config.yaml
num_key_value_heads: 2
vocab_size: 13208
norm_eps: 1e-05
init: "normal"
lr_head: 0.0362
warmup_steps: 0
schedule: "cos"
final_lr_fraction: 0.1
max_seq_len: 384
max_steps: 5857
MLP neurons of a small language model. Each row is named by its layer, matrix (up: input weights) and neuron, and shows model dimensions 32-159. Each number is 500 + 40 x the weight over its row's rms, rounded and kept within 0 to 999. Numbers have three digits each.
After each neuron's rows, "fires in" lists the words (lower case) most often at its 100 highest values on Wikipedia text that the model never trained on. A number after a token or word is its count.

L2.up231:485486543520511529457493446490530504547451511492523503572452444467472452489598497524538502529492508514468541482475533506434527500513518464508468524533509458551521513556553574513465431510487454536444491478512566471471524547466460451521467576498545480459496519494506514470547462456507501517473485474554603475534463491483582448473497518414495469501541474575482472534557588532474550490529
fires in: "to" 74, "of" 14

L4.up170:459458459554501609528515418585504501546471459495520522528541549472487546516546547506474510560477491506466511488517489411435492404568562460487417454460480428519462411619441599461530516527466437533525544493475491497487441471470456500493511494499519557438481515394519451536526518489508509484500556478502454472481489557503519495496448516486504455525566509532502478530518446570502531511452
fires in: "of" 14, "in" 11, "years" 9, "males" 7, "from" 6, "games" 5

L2.up472:495519494422464537464475501492510512503466526534504528500502648493492432541425517466437529423439582583502483530523486535484515491531523499508468438431519478497493405513424496478453498459461449502488544506437467522523516477493464500506505483515512455618445507467408462536546566475525565566498495566461512484536511438485511499424494526486442471516493603556500538475490447543499492488474
fires in: "the" 24, "work" 10, "directed" 6, "zone" 4, "written" 4, "office" 4

L2.up23:472461553519446502462525427511474543471526529511511505486524495509510473472534564534573464504541508477570488469433457510520509513551548525466473533492404424536480484520443576428428579445488480547550535503480549596467532436512508524515472431431535473515500511522424422528557519552530468543503532464575585502518424549499541476528483533492476466495474536501542472519510461487419476500546
fires in: "also" 42, "it" 17, "is" 6, "a" 5, "now" 4

L2.up426:476497501511499512428499486467524487522483513527549469551559458461488552375431571453491450570481476518497453501526521532450478540518516438516519523554593516535507465528513467564530458388492548474526548485485514462536534499546512512555584502478526436516498544438562500560567467499467556507502485485515536466474477569487511521472477439558468500514540545500516494460489486496472541503545
fires in: "of" 33, "top" 9, "other" 6, "all" 5, "long" 5, "high" 5

L6.up23:487482499475530454509540472503500568559526567467523521478464492497532516518531535519584494523471476546477619454441476518497458459515554585513487536535524549517524441451518464469434531456504475496507506501560548452417516481462472461488550516477507405472562471452575471465480543513455538488498543545510559479470465527504482598525489531498470460499511487579501505523506466517569481462503
fires in: "to" 24, "of" 11, "such" 9, "by" 8, "this" 6, "expressed" 4

L2.up533:447469533531506576458553469494529468469490449520492495544556457555513572512484553483521513513543566557534519483459489458564558445498493612518422510556516442485468466523451501492537456392467508553498576432525427483520517506406507533505482546510515524490431459506522518498476467508549467511506561547464481511498522456442538453534515493451419502467510498473529531540520527511511496438537
fires in: "of" 30, "during" 19, "made" 7, "making" 6, "for" 5

L6.up610:447431482473544551566440523494541503489421453491466470532506534410451531445482525484521507541520478445424507552471506487453574514515436509496526471501502486453532496468462515571477531468483507521473465518484502506509435427488456492483502611501561487510500527478488512534456453503478542443638450522463546488498491512477564556468504515526458582516490484549555489491561536568492485473458
fires in: "of" 49, "in" 27, "the" 21

L5.up581:495476457546493534531480562494532486467499489502561574556461432491504446523532453454486454553506451565484495516563535472447546514433478564394523525552480554520519505458437508535563461465505539497463502540492469427479503515487579555506504542517469472504437515538500421470448500461478421535475521513504530491485547572474567537502492543518486496452516543474456551464548563530420475511488
fires in: "to" 85, "not" 8

L2.up156:487463482506484475486517538499508551465408468488426512527565475429487537481564434488507485546519545593523504516547492511452461473427506553465528500508533490512505535485504501522490517465529502531433456496525495488432502472502571524568509489487515455530556510551593542485499443456504556504426456479506509429469486521510536441464466520527527488526536535625541541544506433494510451447524
fires in: "there" 22, "it" 22, "years" 15, "here" 4, "to" 4, "them" 4

L5.up6:522479504525510475550528570487484535535510541526499513525513527508430467508535512476477529461605527519554523462506508453477507477508522562449488502499467471540465466481458505475439423424501494465496527486531400501442552494570539498516523486605521506445505501480546435502508476534469473386558589487532505519544451558534478499519524439544468462457528514511457454504509510481461515549488
fires in: "a" 44, "of" 22

L2.up47:460497553545430574520564559552493505517523564502546519493447480558501518455564494505562538505522511498510503518520442382444491479421483435453500468433503475419577443404494489488495496499485506528507498446529525492460571532571483484479475481538520521460534527532545480531378453568508506463504477537519551460488503475479499528498477483439476510457477479462593464497564527581538488473545
fires in: "to" 17, "for" 13, "of" 9, "no" 8, "among" 4

L2.up1:481467515458588480595518474481574459466558508525484518474507514606433498471489536536519448459594510484572504543505539511518555510467535492580446558449466437482505520508430516486525526499440525510555461508448551505477536479424441511413487545461493589515479565531532481435496501493523500485492524568533477497471483482550568497470532452511513552536425417525519488484454523534528548512514
fires in: "by" 88, "females" 7

L6.up520:489423523519463440535425509461481418521448477486522527502576457519529482456433490443467513507509568554543515485529484580403543516552465494540487519547516474508517480552559449526473460532535540471509462595433485507505584436494470496512490509587482473433571463510444519481457527506471484510529544494566486561467430493527533475515573431478470500494493491505515542499529564533534578458538
fires in: "was" 32, "in" 20, "is" 19, "for" 9, "atoms" 4

L2.up417:528574507529537553472584428415549474505463468611484473438545469541449485483522510539547402490505594451468555474519506537511495535551522502503550526467592535488488481516499476551504518558486507547511461542499489492517471447523466477548543490526556541546469500391498502488521438426471532515564530590536505498492458533491554521481478467482508440506540435508466533467462499463508485533551
fires in: "of" 68, "the" 11, "few" 5

L2.up134:459514421537522423580524557502488517463461458543505549491455462518459424488466501467479534490504531515453496518531474490510556522527544460503497456585538449506491541554530461526564478523525525484448508491427427462513478505584514426483507484511440472434524539582532492449544540511562436519454479531549520556518527556548473550491522491519473508500576546435521517486485500477430538475581
fires in: "are" 28, "been" 22, "be" 19, "is" 13, "was" 10, "were" 5

L5.up591:470464489510507521553576464475533407435488517533500509549527454578470524520450562583548467497465490560480431536446533555513452461500496587507505537465505493538423477454509465444509466510490495492507397488537501486470485510488499516510458452507448471509467502487453455549479481475506486559527563510463463498531468507507493493564492491445542557498433534516522376508519544553490557480511
fires in: "1" 46, "2" 5

L2.up409:507534427438545538531469519520492518474506458487483498564589564453447504480548445507453575477541560498483525526501488512489495499513524556468522579476542547563467539532563535586505435429542517542455405477471462481472495517503478445543496476528476525554484540463507490455513604523552573468550450525444500529492476543495481450561500486453503482490481460484533537479461544549509460473580
fires in: "the" 56, "his" 10, "their" 8, "these" 4, "this" 4

L5.up533:514531501439477489539435513450417516527475438542492516463478574546542484537486530488484502494505489501539514470481530510479475504531567536572556461613427531543546430568517458540456520435482438468448446467475499505519516474549472487453537436524540457468572458436549473511537565537441472477495557446550486447464400560523551522518475590497512500446458488467502461551509506526535553511413
fires in: "a" 63, "an" 20, "professional" 4, "year" 4

L4.up441:517488484498564432548578468550570457524494534496522508514517512477511466450579470450463517527494476455488584501529457469494472495540463493513517503483501493480507483454405511486529507522461418547469527547526514461421504424469546430464493523493461517475549407456571470496465480529544513512530501533475443426493533569497460574504533457466510529466495519562471606572506531551585472516558
fires in: "of" 60, "other" 22, "many" 5, "some" 5, "early" 4

L2.up328:460481449420478468480510519491486507439456472543513483567475444531494511495525508467464505529573476451522547521546471535448504484476500530505494570541471438521524488495489473480536533498554524456460531497512532507473525536463513528509478549532512503478524494596505497439478487463544426472459561531493477544440543490441560485478470480463513467567464519620522493514467506511457423566474
fires in: "as" 44, "time" 4, "by" 4

L2.up181:481436479519531544562488510494540452481442509495500484475472421449449537453498512507473432525470446442556432516469545477572522635488538485531586446489472477499497520518554497471494455587546494502552484557526461536541503478524551520437500514553495520539543631481510482481486515452527516561485447515506521489487420481525502498524482461562500500508515500450528551473436440476445517562533
fires in: "their" 20, "the" 18, "it" 14, "they" 8, "total" 5, "its" 4

L6.up605:543448502567540503542521523519495568540459494503556548426514500490588473506479513423494534488520466551499503457473482491481495491455573541529441457463469478500544479538471473477406498515562478459494467534422562475444474477503443497543506534508452537394544530519457536510463498524514506517572511462538492572529493528474527517475452463509475510472540439502472435477602495452574556498530
fires in: "was" 48, "to" 18, "in" 10

L2.up63:558470457495529491501543515535512530432531491493539515479450520467487454431503468501521546484491529504498522535502433491465520474437534499528422482512497495467546491505503472565463476455509498474531480576523557420502524477478556584561473519534459550610548489451551475513462516492442438475465496499550419476456495491429479445561475479593496482528444518553498518536507508517461497494628
fires in: "to" 28, "reached" 7, "began" 7, "until" 6, "overwatch" 5, "since" 5

L2.up52:482483587515525499548487451460453491505473488528460491493480555526427525505479489546505481451490486484554503483498485484487532547462459490500501451541511495522538487512468523537505450498522502531537484559513536513549393512477566573525527505422513477510510542474436535590439505542494459417503580498488450451486443541447526504467405452480519430568537411501529511535516523543515510454470
fires in: "of" 31, "enric" 11, "if" 11, "how" 4, "in" 4

L2.up370:437459566495480497440442508399553488520450535456566546462515498452474511522445540578478460519510549488460507520506571453486501482491443448521452514495515435563543523441532496456446482499450511570541474622522507494480476565493511508512456493473527522487515497457517512450514528462486430508536459467479504538564566447422596530584514520510506492494506511566541508479585408527524449484550
fires in: "from" 46, "at" 35, "of" 7, "war" 4

L6.up181:459462458404500486419487535549457500504483464516566502513510500467554463437469463497532535587472440438560530529455502500456461497507496548505456483553470509511521500443532499515481500514521442464496442526440486438468554531419447500534520436561553476449553458491490499562485534527511448537491516469573559485552534546454423515476507434497497628539487471577526534540469497536504537488537
fires in: "to" 34, "such" 31

L2.up626:427535527404491486540511539507559474540439500486537514488498456569469515523490484530511480536524434505548537453526529446439524495495528536569448460547495485541540496522504474445535529606514467493480543539508525518540468542454474533516578540495503459409534522535475526551461536470562456530511506512526485512542497541519494585456512459499551511478474472512539571508448457390517497574517
fires in: "to" 49, "median" 9, "being" 7, "was" 7, "is" 4

L5.up282:512494493495468482503452445527502522517592548467427469536499504506460477522508466551504513552428569549540475554452420556462505497449525517521515568489441465492525524539509497466484572515520466567524514464449514483468545494530535489479468392537521547607466526512476507511473473507490513498470501550535565504462508455573457461532544471475529439520557523473529480469521467556516507522587
fires in: "a" 92, "the" 4

L2.up277:441481519479544486445566483453559500469508523473527507440558460559499485587479517454542512574519515449562558474523494503454502547490484457588497466562542479481496502491473509496458484547488562611567481504488445564516460468505441501519472509442505507556485525573467474515430486557485489464550540530412521481475488531508420557527504513503444460532472437406487445492538474505450525501515
fires in: "on" 44, "in" 42

L2.up411:470492498469534509483510504489570421545539508499545529498484446472522524541418494487494509499482475500554426513474475546524478469474562521453440511501385483546536496497504513494493528490469472550490486591505515510478499497459564581463582488527491528483453559480557407553447538515531449468572503493506532449503480406584557516479482518502546520506418523487460505499473465441450476506494
fires in: "it" 22, "to" 12, "they" 12, "their" 5, "genus" 4

L6.up631:531558547480494387517457477569504519509428463541522445513436578412508570499465495531468572526478475532538470491470474510473477594519507560451507451487504506522630456543574485509513470520503446518476454483512489488430558574529522489471539533433521466537494531447514507545506495453472483501511486487510518491451469469395492467464498419455460441528553513542504528501506485519592462484517
fires in: "these" 31, "all" 9, "first" 9, "early" 8, "those" 6, "other" 6

L2.up379:483530505492504468591485480537515505497562504538488417447540579488468510479549547476550525497537480565512527418509478472478508534486493494492500451551460472529502470518476500549532430516493511583526609423521455459544544530457472492486547503490449476448511549554455501522530539464485410540510522610512534427524405477453524499448485491485524539510477487518454468545469540501566475469535
fires in: "it" 33, "these" 31, "there" 14, "those" 5, "they" 4

L2.up583:450528436447531442581481468455473492444542483503517516477540481428505525541503510497540505554566500461522542492457542548446510470519521442570448532465499467471522504515513489414531492465484484509489486480529462538537537507439538539538493508488475488437587484558590458402475469539474469438492509565512536502464540513507461470510524522556527537587495546533469423440553578474496506505502
fires in: "with" 23, "as" 19, "by" 12, "for" 9, "despite" 9, "than" 6

L2.up338:475474515507537467452593531524411511488498521553541484501451512508501475506440445434522553567496518492516497443448508498513524488514486491489503470504457418461520458500535476610468520430418432515534473532509450488560478500507495512559492416476571496482535528537501458509493537503420495425474443561459451481486505529579534476503540532481468499485506510586561532536501492547487486391435
fires in: "well" 18, "between" 9, "known" 8, "by" 8, "various" 7

L6.up155:443491463510482470493458527563502494500448496506492467465440508503529436449496466507545459573486534523502567462493457475412536496462494581513472473504486503467553465518479526552498521499540413529501529494508542470489486489439526489506518471544503522535529509553413513518526472530508424486517499498523485564529468532509491517523419515545563426447502467488526448521607500529536453517516
fires in: "a" 12, "also" 12, "did" 9, "began" 8, "does" 5, "such" 5

L2.up78:532463451457497509450504500486480463490503403499512514465483454418503489533485516512453504507462491480517448469525486513469513526500498516402475447501536518565513502473501518433518560458481534586471475527495494592503527533573468503507496477523516455532503488500509489517549493478536462492517458472567519465560500620449529515494532482467509446452469479486443462494559585527401466548528
fires in: "to" 22, "more" 21, "not" 12, "auxiliary" 6

L6.up235:505526523442478488475497489465492454507542448517543456487487479545572520525477483506577499585443422524466464465458470506479516506477432479540495463556476502449473486541518528503551543552515462513472559423544467525522440449449525525548506519476467548474467524492438513480466477551487474546498483525496507440466512505473508502451530553420447547524533528447478510525546516496548509493506
fires in: "in" 51, "of" 28

L2.up51:518517497500521473533516635460482503554452504440490503522523414467416480493476562463499560525586585498590510532465403502528512545450514474477515521526453461507463552544463514471480459426494497494522444502422515576514499531526484515521487554526437475477558501531569457538481527423523512432495489525527514548449503451555540456535603476455522520497500467519554450558449476518481459509470
fires in: "be" 29, "named" 13, "the" 10, "called" 5, "is" 5

L2.up170:515489538527578498474514419455502468593484484473488572497478499511488511496465503527489475471397535521484530520477455449438499482500462455507485472495523494616572448518470557525516433496446546490496449490491475455497477474541553503477508470463534472481581564447471508479490482468473508438506487442480560500525479520573551554409466536463508395569524487512509548488494483494581515513525
fires in: "of" 36, "same" 21, "other" 19, "number" 6, "more" 5, "latter" 4

L2.up630:503485547558441532431485448466545548527541589480453492547519501484510507447508539447488423492491580535458504510482544446512463511506452473491533528463487472533486480482492526494537470403504451514479521521521503460439515471474518549563467527516517485476514533462501429582473545409447477536469497527428549515471494407479553544551509515547555492536515562539520556483501541532536503431516
fires in: "other" 28, "career" 15, "some" 7, "history" 5

L6.up546:483432505444444518513487459457481494464514485550465433498453487542520457528405479500483525505475454490509560533527483472466591557477478514504425527512516476493569467462534483536517514551572514515481585527517458586559521480477506517551512477533503510464463540522483500546488473530544531532563503463534589454503519520455434423515497468474517492532515497527531455394458448479470571462462
fires in: "in" 40, "under" 16, "among" 5, "from" 5

L6.up609:483556441515477482539465498508546488469517505510482523513490500454509558444537546530611462529486514427549477472489459436548488526490525501529573567468451583568501519541483598515421462556586501603555506518495516560532502450553447438493452527478466503568505468471505423498450507496479489576527477505481566533474529511488459542453544465462544500522428513464491556507480472525434442543489
fires in: "the" 82, "he" 10

L2.up85:472405533464437487495508539465440491453470486544532493533484467529505502560459463502515525479518450474604539484477497489441541520497491482506521487586414498408561421523538495408481483526465582526554454522446529535571515466495498475512490579443519478458502488530470472457479491519465568491530478533500544445464501534558523594451533516503508475456482534518488539456528456473496519552500
fires in: "in" 28, "with" 27, "of" 23, "which" 6

L6.up184:442452508470600531553604496410525446496449489527451433478459435491527516457478489465496561535443453471538482498468477539450488506396530515546478454497484487515465480491504553403443513532499508530442478604542479531496492484501494521513490497493528501514483483438469585521503494554509515548531485464467490448459510532457553508559459500524478459500489543521528462527534502517482481453485
fires in: "in" 33, "from" 13, "on" 13, "19" 6, "a" 4

L4.up321:553500554561543461483509515464471513471470549547502545466447503455533533462468535491501472519532453410525527525453472504494524491542541490439419523461502504526493491566530563463551519503399529568474495522487531456489512564477546487507497487519450444463521522458551471440442440453397453443432569515491559408523436531494548489539546480459448530546544521532463440514504503523477548459539
fires in: "of" 43, "other" 28, "among" 5, "various" 4

L2.up46:506517446459511481514532510516553452454564536517551512542565546504496559521513485503536437488485482536498512404488475433498447493465492513507557568485558529412527419545428509527506479504485508522520452532456489497464490523461527509498531461540451494519502513422456449567475476463523488525555566479439507428459471521518520544529518538553469437535466527459501462476436550565543492502439
fires in: "same" 25, "a" 17, "median" 6, "submarines" 5, "that" 4, "per" 4

L6.up394:470552566418490494533490441576515492445460483531511524523478534506497470493487546499592504553465557502537518494461448486529499516509540528459530482487489522515553489545538556545414447465465474488463446483499506516417453468511585471499566500567504446474566486524498504552468516514577420502479467491468521544481480544479543573450566497470506485495502485464474469543512474604564519507468
fires in: "this" 43, "a" 9, "these" 7, "other" 4, "that" 4

L2.up241:542508525463510465476494516506514539562411576485488533571524524403534471473467514503579478551511472522521493499550510518472447524521517547527525510446509538434532537431497413445395453534548565542540530517488468496481519511495473517518439525496473491434466569539532490469440498500494495540544403478482533538453574451497520485592568420486470545444479523600552553461498422588468469496489
fires in: "from" 46, "to" 13, "s" 11, "for" 4, "of" 4

L4.up634:551527548490553450537465436486445460474527538514557514506487521425536522469544540496494437455521424502550512454483495591486501499477553472400470502465530478451542528483520536484502497466529544543492492559507566480448547527436533507516536550526484488558538516444556441425432526456438432508452464528463532437476479544452476551484484443547508570504491470546483506531466454528543470472509
fires in: "of" 28, "many" 20, "other" 18, "few" 8, "the" 7, "several" 5

L5.up320:475451491451548425611537470503475477518524581508471446465482479462495494484468529546452503499527468536519506457539536495470513558525567461558546501501488469517493471527538538546479512482531522580480440548471511489459482475469548535531482519531483508527505505522518507475490522502440499449488532407569426472429432538519522479420503407503501522473510530618520517485453509514482506476512
fires in: "and" 28, "of" 19, "their" 8, "by" 5, "or" 5, "i" 5

L4.up516:490520483459543445530452500503524480515451422532494526445509474465507476536526515465491471522535568476535487496498536568384466504541501456467477492504470454470545443512519507514549449522486478502456509542458488493479522478463523522494452493478432426445519561606557504478518469499531584444511542528507520512469538494521450486545452502506414502506502529525484456470522525470534592511436
fires in: "of" 63, "and" 8, "for" 5

L5.up159:510461475527449442506506550464529541532528430509470402482472489558555483455516432540511431495512443514542495536413486488497474526533473540484494531531488497538436516527447483532504504499479501537513493462558518533449482526525522503463533503422472504559472484577485503498466521472439541482543514425522444487501564416447476595528495532531477553590491488569561489499497513499523502527558
fires in: "al" 24, "first" 19, "0" 8, "decision" 5, "addition" 5

L2.up266:520476531503486497437497501499585520523512488552588486515493495473443524475548552570552534499579495485505547421503517484436467426487481528534465481525517490460500435485499521489484499479540526469523428408498473411421574526498559464474560513498551497449459527551558478581506549477438431447491472551486572548497560531448471467464435492477501489455501557533462548477501503578507477502424
fires in: "party" 14, "family" 11, "military" 9, "district" 9, "species" 8

L5.up330:480588508531522438467493523486509491463479520453517506483456482548541464468503493487475481606517506499473513533385450501458592404522502508540485525548493536408458472511449512528477510464523453495557569501521434503547478561586531439503502543496508456507546494558563491502516490527511507565534447500426536530555506474543446521525520523483520495491527548507450442478455425465481542444471
fires in: "by" 17, "apps" 11, "well" 11, "born" 8, "medalist" 6

L6.up566:481511463397524486494451396507577552478476500513486427490542506465533475511585533576506431559488493376465532517500487525507499442491462530475527544445392452565515498462477511541550487483544501532509465485486495533500457496513527523519463471516516481456467570496455491570436464534495523531489528464558512522495561570523461524489562482460489543506542447552595512528433533530523535498498
fires in: "as" 14, "every" 8, "following" 8, "on" 7, "under" 7, "than" 7

L4.up17:535477490437481505479534576526596479506455487506507526534518450477503478463519458503517541432491508439502520436425594437502482490579510483473399475496502522458538572443465473481522541513526425561448484550464464393447493435518562517539477483525527543520588528479500513572498457466436461468553528531437497441452547549532463535498538479505510479524515474545456507482492506559529486502508
fires in: "of" 23, "more" 9, "other" 8, "for" 6, "were" 6, "well" 6

L2.up248:507485479444466590483523535512472497545495547462547465527550572516475441567526591458506509550571407427486551465552473543514477491572452496468491503481506551479527481509488501483453537489489460512471516495505508502488536494571477514485484485523482509532523493479471497573538541547496486480525506428507467472514387508512510482502543525424493553471560455546474465455633502542477474563473
fires in: "best" 25, "of" 13, "ve" 10, "cunningham" 9, "gone" 4, "for" 4

L6.up305:467464532563540496495480494467530541496485491515451527494431533517521505525468492534485526488480554467530499489527558503491467531465483520482482462485500492464499452471526435489528513490513495513408557536472467451459463499491578517513510444451512501610452516508504559542499511418438472496524564468435496513460446531484586512533456479502491482509433459520456624489477459568511520461340
fires in: "in" 17, "of" 13, "gold" 9, "art" 6, "platinum" 6

L2.up636:504480431521524480460444567534593549498506566496466517535510565496460512525520561494568542535537470505514490430557471458500498495503450518500505478424523460459458453425479481594505513477521490488554475506509440379465493448514535571553493517504497528439532473469472502546495523462525533516529466517490510564496474490461516490481540453516536489448500454505514528455480523540496551453524
fires in: "that" 12, "to" 11, "s" 9, "same" 8, "this" 7, "number" 6

L6.up204:485480459424444502485496584529501476533430487438470505477488474438469452470486567547570509483537472530479489493517417493466548559570487516468469511495480582468506519511497532470519504505552462515537463507542472470495500513479513463535515451470466477491512520548502454476446530385443469535531560537647534488553562528519495533464467537522478509577503495548585481534498434465426533506466
fires in: "he" 35, "to" 26, "that" 4

L2.up203:454462460441520466541441506497525522473483560558480502512457493570438476425512487506594499517485470466546454442539495522537514572512562509494508508553417479456499495500543453558451506580516550545570526506427483576515493498435431443446473508505500485509422526496513534465502464509544474578389481518569545589482537490501528535524514460505490536525470536528503559484568513472477567554475
fires in: "the" 66, "history" 12

L2.up284:554506537440541526537503495478486467496474537497509457602536554606410362507505506525464439463544534492497480512546459456511475494581549498478489531414513469559502447491526482511546507494523491561398475510416480535432514526495423505495507535536491506486559482484543541463419502425489450530475544490487502561568478537492546517479533503440523500505488450540504487535556480488522501520517
fires in: "two" 54, "three" 22, "four" 5, "more" 4

L2.up335:484515504525497474442552544491529498482408493503422495532441461503497515508485587536515521554465465560517504511501440467488482509480582531416501571501489490461437478517539580495483550500550449538457542489490521505467524474504547546470515480517508547496562530436511552502510432511498500472414519428458547466543479510517569485506525527544524517496538539572491538463565445515488498589599
fires in: "not" 33, "cast" 7, "charts" 5, "continued" 5, "reception" 4, "discography" 4

L2.up297:504500492398467494537547510474539500499493486473484367422542472508444472506610453474486447482577506479469493486460521550483589471533547561484523438549543562408494499492534479547493447514507505508476498500544526503587479485493492513539535521469504447516517565448489513490548485499521622607501524479501475451421439516536528519452481498531518477557492529457502487555463499489465548539469
fires in: "born" 84, "son" 12, "brother" 4

L2.up33:477482525469431493523459561457471469520515536508590494486440532507518491499451503484503542452480535516551548498535516446525509577536537561553454519491538535502522498501483469514471544484444484521508454466470490476513492484557527469460519556386539437463488481591518501545550461471387489569520501518544490558549538558559454552498512486474464561421513566428497541464532476507561546466511
fires in: "by" 21, "been" 17, "place" 11, "income" 6, "which" 5

L2.up240:509566459497561567470577463454517505529500476497496517528556447528398473480509495547484398560520575468498554475474506451451473493534503464475568479419610494563504504501506530492440469571502493549491446549428498445475471539513487467539542489512540531519501512494519481470528477422501513488498549571512488538540504525457499544502442456473518469552453467502510495513516498458490532470570
fires in: "of" 81, "the" 10, "are" 4, "were" 4

L4.up592:437516530548493477517461473451512480478485465509565486438488546495467469543492521529519463589539511531495464531537540523470485457531539472516475377506489418497533418491438493512473544542465439544476542514465471517464519495511447583512518492518529488408497476545496475558589551501546484523516544545497474523501487391503481453510521458507503445504428555440470438540538474505503521545480
fires in: "was" 26, "is" 19, "as" 15, "at" 5, "included" 4

L2.up275:474447557449439543435518502491555518453489541540562495493421498557428492448465489491542499529460457545556498433527566483484508545587428530511557459589517484497528532588473479465501506525484485520495536423493477477510460478589504451527477453526491496497464517485550406581539444539446477493486561472572539483493507557517541464503434496482539526429501491528510462475458490494470515517528
fires in: "a" 31, "age" 16, "of" 16, "career" 4

L2.up392:497508489496498428534497554485481545497451503564441559538566455455489522423557529497495418504492528506542459524495524498497492514575504470504492572499509535490522533580493529530497532494435516505500552501480478588524480472548486497524497582509409465502564534463522528496492478525473541524468532607464486460506545515486504514488588523546525540527538560522530506468469484459487526486492
fires in: "her" 44, "it" 18, "him" 5

L2.up224:496506470463501529529538480478486508511482521433525528520487460551472480492502565507537466434494510516587514503539401558512528494508545515482555498458573453527524388547423471459514552483475542532447505576431469466513526465547524458521541507548490526507463465458528555534473439437545530489485514439409534454507476548437515524527440460493549407507472535492415530504498453459495470474437
fires in: "of" 43, "his" 18, "her" 5, "average" 5, "most" 5, "s" 4

L4.up119:510527510490541564529508414433512524461424505546473547534511504550465459506515490518455535475464538530472530556503458501510485479492465495574511481472523441448535451544519494511528505521522497447500419561537499527506556442511561551477543506481494469567472486460491541532484486472501559498560520539505486437523492494546498514444498427435450467577496518550509640474469428532514565513534
fires in: "of" 40, "single" 8, "work" 6, "name" 5, "book" 4

L2.up83:519524513424465543534527499499528525487508552423468475533500485514497566495429514543448526485560541497518469445520457511423482553471528496469530504418442534518507507551516554488467478496530472517507510501410532518407536533495470493542533439462510467454582479457510520499529489488490416418451536445583490484491512592495550490412481500495433505547472510490434539497442536528460549479479
fires in: "he" 43, "i" 16, "de" 5, "iftikhar" 4

L6.up168:540480509512498437558555498548549366465514485514483530528468577482538482455508473461545530433402484549563498490549486497481431533549538479493539446483474507474522490554460530492501454489501424534551537571514557485486508531476528445477465465536488460528528507494481476517501519497504488551471519567427437574512446525479538548505514514480511435510537505555531482441490544537561517526426
fires in: "the" 42, "this" 6, "sabicas" 5, "a" 4

L5.up359:471485468466534468562408445479514460498449533493541461442506488532437416476508494517578453497505479532478490437490546459526527453536441497452502487479500545444529578489549542535518417536531463524518505446512514449498477562463512536418497549412491517454451465521486426494489584502498489543476499615472483475505542469542411567474526499489503498519531562480536456547516574514459513488528
fires in: "that" 57, "which" 43

L2.up204:478485434488438512518418492481522525534525552521466485442458560561513466536494500499492415523435445495497483436518535528530493549521488539446461485505485513502540504530538508428472543541498463621488487464524531576501444471523527477461485517421471484502479485442482508548543463479503482512544476472543530513513517526501405546499505474508521584565546468568559558573468451500473517520489
fires in: "the" 27, "which" 14, "van" 7, "he" 4

L2.up589:599417501451543507549539546518466490466477515444494454509566486444471503477529466534464466438511476510522530514515473470512567573531470446532521512499496439515571456481489543446596512457530526510428464541510505512513541511466533516543519469599505460503553443420516501481434514484489471494463494489492472445475463543409520508518422557483492558487464564563488473512474543477496466446511
fires in: "three" 20, "five" 13, "several" 10, "six" 8, "four" 7

L6.up260:405455448423475446451503453529487510482477480499533595502491550525534490516478501527506504575457540418511497479521550462489557467391557554541504465498474470424476476510542452476471462480480523558433491433520460592564450490498601492444509472499551501494460498492488499527532503453503477506536473466561524584558473589501459482513425555450501497486447492546586525514457530540515469504423
fires in: "a" 51, "an" 10

L6.up504:478494449481442531474462486471516533462529409513493513486484544485476516504494465496480481507475508510456465434506504563443537423570495507552436507445588455480488425541467554531538504441449442509475521499552502516543427479526520507488524517526507558518428477507500391585516486523493513474526516515459538522476521485553542485483526514454457477521427477455576590529514446555464553523519
fires in: "of" 40, "to" 16, "with" 10, "in" 9, "for" 4

L4.up521:560513480543514443627497483536469518477493498542548510614519541544481501483538507460543490541471449591512475392459445492492487508421459510512427499398496469512476471511455473503508542505493559463578502404493446485596507448490494546475457521475493515502462495525533514489493492543522485539512481455493445460491410520498506470459465524471507475457461492539536528546487540589557547480553
fires in: "during" 24, "of" 22, "by" 20, "in" 6, "season" 6, "with" 4